Weights of a small transformer language model.
Size: width 384, MLP 2304 tanh GELU, vocabulary 2048, 34.8M parameters.
MLP neurons of a small language model. Each row is named by its layer, matrix (up: input weights; down: output weights) and neuron, and shows model dimensions 32-159. Each number is 128 + 32 x the weight over its row's rms, rounded and kept within 0 to 255. Numbers have three digits each.
After each neuron's rows, "fires after" lists the tokens most often just before its 100 highest values on Wikipedia text that the model never trained on.

L9.up907:111192144163093144155115069121152141136140106129151120163133129110082101141081181139119114101181100159148104143129161118139162119190126118068100147132077167107166172093124090103082138163150081176104070138111046191067099116105084096178194132109119150127141147213112135163108132103140198135146092124124149085142117112138148123122130109193090150147108118123132150133121183057150161178150
L9.down907:072133142154150125122089136053061107158103135106116109207093146153139130096096132157133148173136134161134134114106091114123129099163108094119099141123174125147061094103185131161114076126160191109106194138128156074136116175169089074111120124105180113134093100076120184157070145122193092101161168125107077090128182162151147194130067121108100108155127123124126117110172175170082041114132
fires after: "s", " Re", " |", " S", ":", "re"

L5.up1293:115126138065126099133152149156132114125156166186170137149160076119097145114178149147211175131126118092120111080090082122124165130166182162102115122126123147083120108113065048133146048169119132100086152137159109159123096080153178090163146115149156061093129084132140160062145135137165153105109100126099146144137112074107094122155135109160119100139116129131091116090105113057104164139101
L5.down1293:199141118092133175138108141113195109139165069164134170150121112156101164205089135181110166175122096082139081146114072125144104164139089207142173048102137122055114153129087109107156125161139101141194071145173118073151105057145150132138168110136150132126157132135093112112100148151184108141072150090141118082157112140140138159124122115152074142126117123149144190147044118103177150052103
fires after: " ", "ri", " |", "gu"

L9.up2163:121156073088143134132099130155108110127081107077160124159160137094112123187115157106122132073166091144065119118114124123164115106165140084166121155135134162099119104144142100107135097172108133157010125136135070155136089151126081161152100132098173081014105177154176100159145151115173105115127127099145162152156080146154130108114159162128119085169098067131126081078112112121120134162132
L9.down2163:135122149144129149158102184127108096113102084164107165135110092187125098128104110135129098164091104135109124141162099144150136153125174130169136122101201096131090189102092163073143095143145089099166151163054137104072119101135187062120173153135191160191128090178107157097113099122102179108125174099115167147137136103124097128135096092106099128087126149127191107151099161135185110104109
fires after: " ", "g", " hold", " |"

L9.up734:144148132170105105204102164074158099137131118085113095140160184094135077120143134134118108127119171093169091120145176087087085148092083122075109116089138141111134198167164132136071153115077127127135053164100099161180103096151200125135138215126181205114102144167130122128145091088129145137181141084169049147137143170125164101060134111124123160210148113109177098114144150094134129114117
L9.down734:137142098125128128140128082188063113133137161136111197155150176166117072152096111103139141093116150143114136097114112143132125087098130165133180094119088114142142085107091135071144138190126140114065152158122159073094180113141091139124053145119109094124143111129162176136102129208161161132172132168064151078129172125122104111071132162098116109175059083170086152123197138213098138093129
fires after: "s", "te", "re", "es", "o"

L9.up1554:094153117121136099117123113155075168106170151171119117128121146140156107115164131150100091127180017117069113196118112076130146146123082128119183144163105150155115149144079191134132105061118109077156108144121143191185101222142144067139088136126127131174111135102090107156142109172111142125116078115123141193113124149134093141160115162159119139118141146182121140138188130094162126160122
L9.down1554:121119116149129050129118178131128092130128148107113105120165125111142160067054175137118173133110171150135111115174085178120097080159130149105173134082105162122060127121154079066079103131158129154127155082171095162099143093146141137164151133170111117146138160138103106123110181148167093140153137140137060094113140116114103149123145161089156075173155143172093117103116116192117115076149
fires after: " ", "|", ".", " on", " to", " the"

L9.up112:136164146084084081124101113196132163209175177158117139120094146103135127095167181100112144113136121089159139076128184116096132160208097133096058101157158201087131122141190138097145115150103083164129071134076077130105097098117109140142173113129104110095113132126094106128172172129143155077134088073121141172159113152144089065115121153151126094162127101130060075099143217103100167107133
L9.down112:109138126103108192189102100118130148068102092074142091173164071155128124118087101102089105097172116200129113097106087113122151082124103123189151174096152080134104135131140109149160126138172108106140108118117121106107149152111111194155171160121159165113148100179176168104111114101089128087162144118089068150125194081113140117143149060134149149079134126184186125180195133115139135140081
fires after: "s", " back", "sh", "tt", " S"

L9.up1178:169073097161143171096143083111115156118151176101165170131200138183082168179073094180177057121145140182161124153109173095106142066042104160100125187127126136131164179161172083158127133121164122133096104136100090197130128121100150119105108126158072107148188119147104158155171040139089101138111108159092080138095114102147137091150109143101107090144139120087154176109123117138165099149152
L9.down1178:119173114144106177080130128121127139143171086093138121142122149106149159104190139126103096107170138052141147135107094116109166140179084134127116153113113109109082103114110181103123152139087124135120101146122205097139081072071118173142102097179162150152119093097114078144110192103159151159158204090123134138116107150115177138121088088211126081147194065147076166142135111130117119087123
fires after: "s", "or", "pe", "f"

L9.up173:056125147137142121127119144141130172139120182122125120140181212092091047108088120162146118145183092062090123146106129086120110125091125133067063119153150153109122105122145128084137117093133152160176093083113121119171164124146122136132128094129177086127119121152113138113068159075120114132179078178104090132086089127099147132157116164161079112116056169128120084113128129116093090098110
L9.down173:134103193172033069145154126149160112128141112159127159091143093156107105142131120128119125129128167178197152108115126107119126125154121117116137121137179101094121145062145100086112121111108172131227176182118100186149115070129155201112146175132118155139159124103122062122137077071154160118093145171078172151124247104136153121101171113124119174076079142152064118190134032150161159114121
fires after: "s", " the", ".", "p"

L9.up1812:120205113120158119133120134137174110175118151099162173104176105145139124193151087120125047109089051172040136143158129126142077120156098096193145184112121083145117122132157148128099152139125080141105093166155181118119181128126111104144105096101135144103133104107107112127082085108199077091172122139159144144159092169147125136127116148152113146112110079108122115135173099124116084099119
L9.down1812:136086136082061126146119152129163134081141091160006082123168148140131113052132169144110152198148078200124133128123156156146083097119111151157104137106085101110140124150112172122137111148127100106173146121089048125208115131149132160149048127079059118094188106126138094050114055141145144112127071178109129119139192172166073167101179146094158116097120153105143118147094153122135138175104
fires after: " ", " (", "-", " a", " the", "s"

L9.up1647:139136142148110129135112140165130190129171147075134093144155076125106132168150129113163159207118182127098085142116122161106160110158074089127157135155127081050205080118126160170104120082169134088083098160108148125056172163126100146088169129081120130105185142135083087106114107084140106095094154154144206167090165165129167116119106131161161155119102047076164134088156121143124091131127
L9.down1647:102111109088112134122154120099125159117124113142134148094073124090150116050173159131137172175140134137158115128167124109152142127110124114152163141124167136107187129145141142164159154096147174062121158162129126209192137076154114125122117122131116118130128152114080112159102145141164145144105107097116123081118142134157144118168171107110090123084100098145171119065132124201138133129111
fires after: " ", "\n", " no", "N", "en", " the"

L9.up1753:106089112121110145077124151127084140159110119105147134230124151105174092141126146149119111113093110118134120177132078050092128137142076112110155122231157153190177099102149155096135077144110099112067092117128093136114119179150132186136155159154122126176111092160106126165163086121129175142155160087109125105104095137088093115126135143130174136192123164080102120138159105113187078120123
L9.down1753:131131088145142131139083124147122159129120147123129172140154104173108182110116104111135176140184102161133209114182116130132119090148055113120135159053154083114067121043131154139141138133135186146137169118176121172135171105126078107103190127130142074152135165144195100137120140083091080111163163179175172113156158129101135189084186177082078161084190089126206128070155092136137120149169
fires after: " the", " his", "|", " Ho", " |", " B"

L5.up2081:151067124104186148191154143146093124143137139118144194160136114125197094128157213147168149162079128134127096138105105130112117167179143098091110114141111142096133137150086072167097092098126111050140149191133121174113079148156082141164148124175147087122091137162066160103089105119130094146134143113104128153208128090122125207153093145145140142161151127124145160131089160105129143128178
L5.down2081:090133190111108147123135109129120123179135147094119135131120120171174130162087166068116160067117151125116115099178157114177169165152150125125164108149174123147135159144161124054121076142191075099111041115083161112122079106138106107189079180120096167157162143177110047087132102172151168120109078144156131114172126124179141095145119128163116200126080072137080132110076119118151141150129
fires after: "\n", "ur", " in", "s", "al"

L9.up714:118164172134063146077118121152105112214211136151043166126168145144168111130182078131092075178116139161088064138119117096123077146154064159110139173129173168116170164110160205137104149065150140104092109122123144067088115200172134131138139112150134102115096109103112078137096095097151148095155173072164148145118144135124173130152105105111090170137142112110145107093140144107084169143152
L9.down714:105139113138119090104118085141078114169121129183140179180143173096126145106104089147136115113151120191133163126109149151182120123068122120116119148105092117141159121192115090080169142130142082118123140146185107148116141170105090136117098098100151100146124161176182148166144090123094177090160094072120155133148164146140143090102142050124145138147091106121173118141147144091170134125114
fires after: " ", " G", "re", "m", "\n"

L9.up746:108115191170125139049168195134105159160148166151094115088078119100145079218102090121124142161124122139064086115116116114142112131131065104081150104216105066123194178086141123127135103161112176068111133076083131082102125155123106121079174068189101191152110165140121099184136142146109122123132115165092144127119149113120114131115134102146136174084157082045168120157157161177137138107169
L9.down746:168128163142116112170124191081124130126138124109157121141099097129097126083130122131125123099089133193136129135124134150095120128153133044158137120148173126210111140126141160103160132138127110157096158060106124024083144147154139096075135161094115167181141128127134149179098132170136103146144126192218094072092127137198141073142154106155149157146152086170179157143124090133160170084140
fires after: " ", " the", ",", " A", " a", "'"

L5.up1459:115113116133126143094118145158074176145105155146120097104108119152113186071146131158129108157173096156150157112110090124190101113145160112151100085131176071112133096093099116160133145129135153088108069150140140154105089111192142116110135138127078152126132082143128167154136140103139128139116102125155149138098145129118055176174109113157153164188061162101084183187103140061076070170107
L5.down1459:063120115146136155138096162125097134127119139167099070090120165119118128107166155067159151127143192164144109125154115166135155068117077118106139113138150146091126162117147136124147079134130088143147147123107152050113135157120047109093111166130170148113121126081105136124137131125165155205121152154138139146144105122125106093163160114123098190092126102116059163169204168141175121092173
fires after: " the", "\n", " la", " The", " an"

L9.up1125:135167108119133145174121109162163148085163139090151120171118120121162101127138131154076093147141098078108084183046132141026162131129110126070099244089101150115131154101129130185120142107129169144086044106112172169137109097155195086102074138102139132147118096131150106172115201118130154113134118186149114097164099140131092100150105169096121190139108119117162170083094154159155114112122
L9.down1125:105152125092154126097093142153119087135174154133145163175139104137131135127110121145170093131124116108112114133096135123146131141153153083127143078081140173162142124153119071121094156141075108130121122123197125196173123161088162154107163111095103144144137153100148120159143054133118154103137046156175093125164126171111111115105125137089074177096103128118126085103192145149092090162180
fires after: "|", "-", " years", "==", " |", "ed"

L5.up1574:077155085109131146114073130165111137132115141123134095086101203177123093088146088187154077137096122165107082132134139106199158081148141126124124136128120114124168203133134107087165175131131109121116123171138247174128152110171115142137048166115135126133132077087174154128158152093131145139090074134082052105067123139099101193192119119067104142130193111141064123091115148125200142179119
L5.down1574:124157114143114098149128163177108150163050136041093094151158072126137097102107162141124121102097125116163150132146138120123146149085111082177107129135133123133133171102099125172176092140105157122102163121102116121099142113097070159163120094110131150171108124115092149150161067108179161080199182117075138208131161107097112144154139214084171160091135149096073152152091194147142096169120
fires after: " ", " c", " P", " G", "all", "\n"

L5.up488:134113136092109077102100096150068062120140118149130160078095108170138128099165065154079128164155138140114142120109083154086124096094129140121089107159156151134195169105072133122124067078150142053124151101192167140138143189168135162143077153096177134148133109123105117063114078176117101125124112123124113147114176092100106169135149113079112151148098159122182129130153135107134058110153
L5.down488:096134132147136110127134137167099058116110146118107108107107088085137104106111115161173177101091179128131227135109141143119181103180112102004135103100122116143153127137100138168114153143140167119179100098115171118122162112142088078081158098136127111075084111106182103188170109146106142149115169123113165180083141100134129169141166118078181098074179189159088080106098119188109125137125
fires after: " |", ".", "|"

L5.up1627:112104082111179077104157176134117106145097113166148180137162168159174128141147154135071121162100104214160166169096081143157139094123035107119125151110089190061172132135062087124148139055152117193170121138113089168132135131093124119104159077125178121104127164166037186152190094107121110089101151117191178147153092142133144145123110170177134125157070226043107156144135138127193130140101
L5.down1627:085110128096075149046125106109151082095124155153182173131120142153107109125123135138162158100135155120106125168161141165171143143177125135047173181124127107114158139140167168085103047108176083147073133136135143117077150158108108113114133139090099159112184142087117141101076076125175118095158088108179162139105177106133061054136127144126129140135151083085092070150125063131111108142167
fires after: "\n"

L5.up690:167117124116104168124121115138108165158097169126126159111148120135106125113134145116178111072088146102083104123170082190150169092197079183198096163095225107200095137141112116146144083133127103167118073146134143124134098120125096113181114092162108159137128132132200122107113079126101149086101145113091096129099140129117109142155084141093147124142110182143068159100158156111147125160157
L5.down690:170171118132146159112097163133158114167108118106162080099145123139129148154106102174122153114100155072128141160169081115168186111109086094152105145136126159111189108173082146136156130120123127167100152129123191134170151144113102101076098152148170093131139076150134225110151117074176159156091134147168136182115164095118133095125184131088130165067127132080103078180106184163122103175122
fires after: "\n", "s"

L9.up1254:089168131085171189121111144134112158172183134170166144163100157127174108137115142120121147158122102113120087131147089165067153120092106144128123141175104126097127145135129140135074134129116150118161084169113151111150138122101163071156094167194124123116108118155104120114114092142216118084154116162105122200122105114098101158166110153155114149135113131147174134132151131113126135058133
L9.down1254:090085097143105143125133124157125155118121118104162106173071133157089139155130178148134108121089132104079140099140125107125083166078150122094171083189143108102174099126143101105090138111105151127164152129152142090186131106118107103116175166145073124076121163137076121111127139135178121132063154118116115156171118173135182165119146137161059123111153120126116135195062131079094128147196
fires after: " |", " Re", ";", " App", "|", " "